{
  "num_hidden_layers": 12,
  "num_key_value_heads": 4,
  "extras": ["capped logits"],
  "decay_shape": "sqrt"
}
MLP neurons of a small language model. Each row is named by its layer, matrix (gate and up: input weights) and neuron, and shows model dimensions 160-223. Each number is 128 + 32 x the weight over its row's rms, rounded and kept within 0 to 255. A neuron's up and down rows have the sign that makes its largest values positive.
A block is one neuron, or neurons of one layer that tend to fire together. Before each block is what it responds to, as a language model described it from the Wikipedia text at the highest values.

Description: Table cell separators
L2.gate172 [102  85  92 141 142 101 116  66 125 157 134 147 112 136 189 132  93 154 119  74 140 139 120  79 127 101 144 167 172 129 117 165 161 147 124 112 144 152  54 200 140 129  68 115 149 116  87 141 191  81 115 117  90 122 178  91 179  76 159  84 164 116 162  80]
L2.up172 [127  96 132 164 153 147 124  82 134  90  99  81 154 123 119 181 133 150 157  95 117 163  82 153 134  66 101 144 106 120 190 135 134 125 111  99 135 147 149 163  69 145 140 146 119 179  90 103 114  74 128 153 186 164 137 104 142 156 118 100 111 116 188 123]
L2.gate450 [182 127 150 144 116 127 121 143 110 112 199 141 122  79 128 107  98 127 117 114 129  82 110 113  83 194 105 143 105 149 134 179 165 143 120 175 122 116  99 155 150 157 151 100 113 148  85 106 117 111 158 118 101 144 147 106 159 158 130  98 130 101  78  87]
L2.up450 [115  78 128 105 107 109 163 143 102 134  41 173 139 139  98 137 109 137 127 118 151 176 117  59 160 115 113 112 137 190 102 123 157 161 151  94 139 121 151 170  76 135 111 109 131 135 142 132 183 104 123 156 138  78 130 116 172  87  84 121 160 160 148 113]
L2.gate622 [189 170  95 128 101 100 101 109 126  93 134  93 150  80 170  54 114 115  79 170 125 116 109 113 103 110  75  64 118 169  78 191 144 141 169 117 105 115 121 112  92  86  91  89 144  97 146 115 126 126 115 150 125 144 190 214 113 127 119 109 141 165  95 194]
L2.up622 [204 169 151 143 109 133  65  99 133  67 107  97 129  75 133 153 164 133 144 135 110  94 145  91 151 120 121  62 146 145 173 179 125 103 138 132 178 142 178 128 123 167 173  63  67 152 103  99  98 114 142 110 159 156 180 162 191 114  72 117 133 117 117 174]
L2.gate693 [149 150 111 141 134  63 113 113 120 164 137 134  87 116  98 143 136 135  87 155 111 102 142 133 179  81 123  89 165 119 131 162 129 110 148  98 164  88 134 138  98 116  88  93 132 111  79 160 156  83  86 113  73 115 140  85  94 180 126  34 106 166 131 150]
L2.up693 [132 191 155 104 117 150 150 114 156 106 153 137  99 113 127  51 107 159  99 136 127 104 115 112 150 123  92 109 109  97 171 102 120 110 142 139 143  79 143 168 113 130 139 148  67 119 131 154 163 106 132 129 101  96 147  59  76 119  77 125  97 195 101 115]

Description: Table cell separators
L4.gate4 [167 151 158 169  74 158 109 114  79 109 167 127 139 156 180 121 171 105 117  57 119 156  92  84 119 135  95 143 163 111 118 152  81 126 139 104  91 123 170 109 119  88 137 182  40 183 118  87 124  83 138 137 134 105 136 104 167 129  64 183 182 134 142  99]
L4.up4 [193 154 127  96 142 121 162 158 108 141 194 112 171  78 154 118 159  97 121 123 133  51 211 155 128 126 134  90 191 108  78 110  78 170 113 109 127  96 167  94 151  88 138 164  73 166 115 103 157 143 136 132 148  64 108 144 145 156  99 173 179 150 144 153]
L4.gate62 [ 83 121  94  75 146 125 148 129 136  95 117  61 115 123 179 128 125 150 124 158 141 169 120 130 112  86 113 142 144  70 143  89 127 106  67 128  88 104 151 126 104 133 172 174 123 162 136 113 140 127 166  81 159 130 140 186 115 154 121  93  85  55 139 129]
L4.up62 [125 155  80 152 174 135 135 151 138 143 143 133 164 133  56 126  86 111 102 130  79 105 126 145 166 168  86  82 110 151 133 165 138 111 193 143 127  93  85 133 127 110 141 146 101 118 123  90 109 119 173 125  91 102 123  74 128 163  84 134 128 116  82 156]

Description: Ordinal place words
L5.gate0 [106  94  86 180  99  99  92 195  97 153  75 160 151  90 124 121 176 104 125 104  55 152 106 183  92  94 123 132  60 150 138 142 153 128 165 119 187 134 100  99 127  73  85 134 168 187 109 143 158 127 106 114 114 160 102 109 165 133 138 126 152 159 139  97]
L5.up0 [138 113 123 136 131 138  88 116 152 129  65 104 160 141  86 123  80 160 151 150 158 132 105 149  82 110 114 100 108 178 127 146 194  98 103  95 127 107 132 167 111 150 119 109 187 196 146 112 116 102 152 188 131 166  73 155 185 138 157 103 128 136 116 103]
L5.gate132 [142 212 118  80 165 123  93 130 102 130 131 178 122 143 135  95 134 139  97  98 127 109 123 154 166 128 147 162 106 137 153  77 176 119  98 174  85 148 157 100 127 123  83 133 104 128 210  97 168 150  94 153 153 119 104 137 146 128 182 211  75 102 137 143]
L5.up132 [127 108 142 129  72 136 147 127 147 124 112  74 171 132 107 139 138 130 182  85  84 126 104 144 137 158 189 103 151 108  84 128 150 114 105  42 190 126 129 188 170  83 154 129 120 110 123 141 113  85 139 102 145  88 159  88 141 136 194 116 139  95 140 148]
L5.gate218 [177 115 103 108 137  92 117 162 139 157  71 152 123 149 133 198 146 159 140 193 121 102 137 106 119  87 148 121 101 122  57 124 136 128  69  86 104 142 140 130 102 130 148  79  65  76 106 156 139 142 122 113 146  96  62 129 110 118 166 136 107 124  95  74]
L5.up218 [113 169 137 129 107  99 129 175 191 113  90 103 116 138 134 117 116 145 113  80 124 146 141 140 206 171 156  81 109 151 137 108 150 140  76 113 153  70 137 233  77 100  69 124 174 114 108  70 155 159  99 153 144 108 154 138 172 137 188 192 104 187 126 152]
L5.gate241 [140  91 109 108 172 110 123 122 170 147 110 161 194  86 122 152 131  58 126 162 150 102 168 186  47  88 109 129 138 108 151  95 117 181 130 112 104 162 114 190 156 151 110 167 153 133 123  76  86  95 120  98 118 111 135 145 126 127 133 115 166 123 154 145]
L5.up241 [157 146 128 141 165 143 137 123 189 129 112  97 152  92 167 103  94 118 175 111  71 135 154  97 181 100 176 121 143 136 120 102 112 217 127 144 143  94 100  79  64 170  95 118 160 148 134 147 223 136 166 129 119 121 138 136 153 136 109 130  70 101  74 126]
L5.gate262 [103 129 152 167 114 159  95 134  90 136 168 162 131  41 136 128  71 187 130 159 116 123 180 117 127 118 124 127 154 103 113 154 159 112 108 123 154 144 106 127 156 181 101  95 198  92 162 126 114 186 111 130 132 116 121 165  86  81 115  70 144 150 116  82]
L5.up262 [132 120 120 141  88 171 126 166 111 133 137 148 194  96  82 152 107 174 104 118 165 145 104  97  91 163 130 116 194 143 114 130  73 115  85 128 217 138 151  88 121  67 136 101 111  96 158 122  92 139 137  97 162 116 133 131 131 180 132 194 113 136  73 164]
L5.gate674 [195 115 126 101  84 105  98 134 120 123 106  81 141 128 139 142 140 120  69 141 192 153 105 134 112 185 168 121 138 129 164 120 102 126 107 127 114 149 156 124 110 149 104 124 216 138 114 135  69 136 103 104 119 116  89 110 137  69 131 139  84  81 120 153]
L5.up674 [ 71 103  75 130 140  80 108  96 129 156 117 153 143  95 124 118 160  97 113 108 101  80 135 143 182 137 142 158 165  74 133 165 157 200  72 133 119 130 167  74  89 125 144 124 208 144 169  98 164 127  86 119  90  76 101  42 132 158 171 144 158 124 104 125]
L5.gate675 [141 160 102 135 148 131 138  74 136 174  67 165 196 143 146 112 123 108 188 142 131 149 134 110 135 170 136 118 109 183  96  56 142 164 128 164  81 145  95 159 109 113 173 123 167  73  79  84 157 155  99 146 147 122 150 103 157  89 124 122 176 121  99 130]
L5.up675 [135 111 199 128 124 116 128 152 184 126  76 178 181  91 155  78 137 102 158 129 143 139 121 153 120 139  88  80 141 134 163 160 128 162 153  89 106 104 172 165 124 201 131 143 125  41 108 135 141 106 102 164 120 166 119 129 119 138 163 124 163 114 115 137]
L5.gate702 [170 127 135 138 157 129 145  94 130 116 182 131 140 157 142 136 158 185 125 160 160 125 160 144 117 113  86 132 149 159  73 135 122 145 123 151 117 123 175  90 100 164 143 174  85 184 164 131 167 111 154 108  58 119 130 168 105 153 160 125 151 117 137 145]
L5.up702 [ 76  75 136 108 118 195 133 105 151  93 127 123 125 165 165  95 121 120 122 118 110 108 150 139  74 156 155 110 152  99 144 122 119 205  92  94 127 116 127  83 157 149 176 130 158 123 127 126 125 181 105 150 162 186 119  85 173  81 124 148 121 144 160 137]

Description: Table cell separators
L5.gate107 [119 104  86 157 179 120 143 155 155 179 101  82 141 136 124 113 139 146 132 159  81  94 134  80 144 132 130 137 154 127 130 112 162  98 155  78 131 110 124 173 133 184 130 187 140 164  92  78 154 109 111  65 204 100 158  91 141 153  66 148 145 147 110 112]
L5.up107 [138  89  92 120 133 150 112 112 105 162  77  74 116 119 158 124 173 154 125 120 107  92 104  69 161 132 133 103  60  90  98 165 140 154 181 131 166 134 173 170 160 142 108 135  83  62 101 147  21 100 120 113 200 161 171 122 154 121  74 183 138 144 134 130]
L5.gate109 [150 152 100 128 104 105 129 100  72  84  75 142 181 145 162 159 109 145 180 133 147 151  90  73 123  95 108 136 112 115 131 131 195 131 110 112  63 102 126 145 193 170 183 148 160 131 136  80 153 172 143 103 114  96 149 110 126  92 127 100 148 124  88 108]
L5.up109 [125 169 101 120 132 139 150 170 174 146 201  93 182 148  90 185 134 152  97 105  82  98 110  59 144 169 168 167 128 118 118  93 136 127 111  80 133 130 154 143  95 126 129 101 153 137 188 115  90 124 193 151  96 150  99 121 152 135  71 160  90 187 108 152]
L5.gate228 [106 148  86 129 144 146 153 129 168  99 121 142  81 146 152 177 118 196 151 109 115 150  66 178 100 127 149 100 171 111 185 114 157 163 112  91  89 129  67 132 102 149 147 105 117 118 100 129 155 141 146 117 102 184 141  63 142  83 170 108 112 141 129 119]
L5.up228 [ 98 142 135  45 102  79 154 153 126  72 128 125 135 164 131 137 158 160 111 133 118  89 113 103 140  92  88 111 136 116 116 119 154 105 176 115  89 119  83 106 160 187 152 119  91 184 193 110 127 177 174 103 155  91 163 141 110  88 144 117 152 163 109  58]
L5.gate291 [123 121 100  35 150 135 124 129  85 188 223 125 138 120  90 132 134 111  53 132 132 158 155 102 145 126 127 141 158 119 131 110 173 124 140 113  96  97 126 105 111 128 136 129 129 180 128  63 126 126 127 110 110  86 117 174 149  66 101 158 150 184 108 140]
L5.up291 [143 107 147 111  90 169 134 128 122 174 192 110 164 165 144 102 159 143  69  68 120 130 111 108 124  73 174 134 178 109 115 175 137 153 171 135  99 140 136  93 126 122 154 163  75 198 145 101 158 111 134  94  92  73 120 131 191 100  74 142 137 183  81 169]
L5.gate296 [123 201  80 112 127 158  69 157 145 113 124 135 127 167 132 163 110 128  93  96 138 139 139 158 102 121 145 124 151 122 146 156  95 166  85 137  97  77 127 154 146 121 206 134 115 120 108 126 111 144 108 118 117 182 166 104 149 101 119 133 162 136  89 111]
L5.up296 [122 127 137  94  81  77 135 129  70 166 115  74 121 132 109 119  98 118 167 129  67 130 109 130 142 152 165 129 191  99 166 152 208 131 153  69 129 138 126 177 137 152 152 120 158  84  95 152 108 151 116 102 137 104 130 180  97  83 140 126  96 104 104 115]
L5.gate358 [129 172  81 126 112 103  84 155 143 135  99 107 161 100 174 141 214  88 123  86 163 117 107 112 141 120 154 101  74  85 111 116 145 154 161 144 134 130  69 100 147 125 112  86 123 122 130 147 124 172 112 139  94 162 180 118  65  98  72  99 147 144 123 151]
L5.up358 [132 124 179 157 180  89 167 126 167 101 169 122  58 128 150 112 145  91 121 119 113 162 139 140 148 101  98 149 164 105 140 160 178 120 142 155  89  83 195 156 144 137 117 219 126 111 114 159  81 138 132 136 116 146 175 136 120  67  81  82 144 119 169 102]
L5.gate572 [144 161 132 150 145 150 120  94 192 114 114 125 141 123 103 175 108 102  62 117 154 102 188 158 167 110 123 168 172 156 145 126  90  83 127 149  98  91 105 187  45 124 110 134 124 108 160  70  72 141 195 110  91 162 118 150 105 110  75 101 127 121 113 151]
L5.up572 [125 191 107 131 127  86 159 112 140  91 154 143 181 152 152 102  66 171 106 164  66 167 122 128 107 129 162 140  77 172 156 107 127 168 116  93 180 102 157 115  60 117 157 164  93  67 181  66 112 146 126 133 155  86  97 114 128 141 150 103 122 155  38  97]
L5.gate663 [108 197  97  99 172 120 137 131 108 102  68  97 104 100 148 159  33 172 153 121  97 124 127 136 151 150 103 120 156 121  89 133 162  95 139  99  97 157 148 123 130 142  97 134 143 103 133  83 150 123 192  72 127 114 166 132  99 150  86 133  85 126 142 136]
L5.up663 [178 109 127 111 118 183 178 117 146  75  95 135 158 121 108 109 173 110 124 125 133 158  89 105 144  98 128 118 113 103 132 117 166 124 131 106  95 102 133 100 129 183 106 155 141 124 128 150 122 144 100 127  87  72  68 136 125 116 126 106 102  76 143 134]

Description: Ordinal number suffixes
L2.gate109 [157 146 186  82 106 109  99  72 173 103 108  93 162 117 194 162 131 144  69 112 100 113 123 152 159 142 253 128 131 164 112 114  96 129 108  94 164 136 101  99 131 152 127  80 130 119 127  74 108  94  97 113  55 130 139  92  73 119 111 141 140  98 138 165]
L2.up109 [ 98 124  78 108  76 131 170  66 101 173 157 126 104 139 110 136 144 112 139 138 142 108 153 198 128 131 149  99 144  76 115 141  89 193  88 108 153 116 120  88 122 177 166 210 118 109  81 150 125 132 145  57 138 136 134  95 117 113 179 145 124 115 105 113]
L2.gate176 [176 108  91 148 166  96  92 144  98 179 115  81 116 167  97 115 125  98 108 140 167 119 150 178 157 156 121 146  98 147 126 162 127  91 112  68 195 104 129 136  90  85 129  87 159 111  75 113 125 108 132  93 167 105 108 126 137  52 117 142 126 131 109 143]
L2.up176 [121 161  91 127 115 116 147 122 132 109  98 145 135  97 147 110 142 179 112 168 130 152 141 165 139  66 168  88 100  84  60 103 143 165 143  64 109  56 153 124 111 124 134 165 165 171  38 115 110  96 134 100 131 131 119 132  76  68 131 131 119 126 152 117]
L2.gate368 [122 113 143 114  93 153  94  78 100 120 114 182 158 149 126 127 127 153 101  87 128 124 115  88 136 107 152 158 124 135 107  93 109 204 118  95  78  86 170 137 162 154  61 162 132 160  66 111 116  82 155 144 110 152 165 115 186 116 134  64 114 152 152 148]
L2.up368 [220 132  74 137  99 139 163 218 112  93 155 130 190 136 138 147 119 143 141 123 108 166 120 129 167 116 143 159 132 183 125 150 114 101 109 120 149 149 125  80  81 103  71 162 125  84  96 111 108 127  65 174 126 160 123  36 137 121 143 185 180 132 151 164]
L2.gate671 [110 157 125  79 131 111  97 113 104 145 102 206 130  94 106 119 118 102 127 142 154  88 157 153 181 159  64  98 111 100 102  91 138 123 108 140 149 195  96 113 121 142 111 105 113  49 120 136 163 156 129  90 133 123 147 136 115  52 165 176 223  68 184 176]
L2.up671 [140 102 136  59 135  87 123  53 108 128 124 164  92 138 140 124 142  81  55 137 121 105 134 129 143 133 122 102 119 123  53 169  65  95 118  88 172 155  73 105 163 133 139 112  97  98 115 155  89 147  75 105 158  97 152 146 160  92 182 137 196  87 165 168]

Description: Ordinal suffixes and table cells
L4.gate121 [ 95 165 154  88 138 168 142 129 163  61 151 144 145 118 105  93 102 141  53  69 153 157 136 125 181 135  96 106 129 101 112 168 144 170 173  79  87 100 161  99  76 108 157 100 135  93  77  91 161  95 122 103  82 176 102 146 137 151 134 153  94 111  70 171]
L4.up121 [145 189  96 153 154 116  67 113 130  69  96 146 130 101 148 140 127 128 175 141  45 169 133 154 129 136 149 106 120 128 174 116 148 156 132 125 143 111  29 109 136 146 134  90 169 114 115  87 161 130  97 179 131 132 126  95 169 113  96  97 125  68  68 152]
L4.gate367 [120 156 128 100 162 154 151 140  93 122 110 139  76 108 169 155 129 190 106  61  52  60 193 135 187  42 150 114 177 159  83  92 115 117 128 141  92  90 164  88  89 136  81 118 104 103 159 159 121 156 104 146 146  75 124 116 190 117 158 141  61 174 113 138]
L4.up367 [169 101  95 106 172 153 138 196 140  97  93 160 135 146  96 123 124 107 142 139 104 140 198  99  85 149 164  78  91  98 125 127 104 155 132 139 122 101 133 168  89 118 134 112 182 105 117 130 132 139 118 126  92 154 130  66 136 105 199  98  63 159 179  87]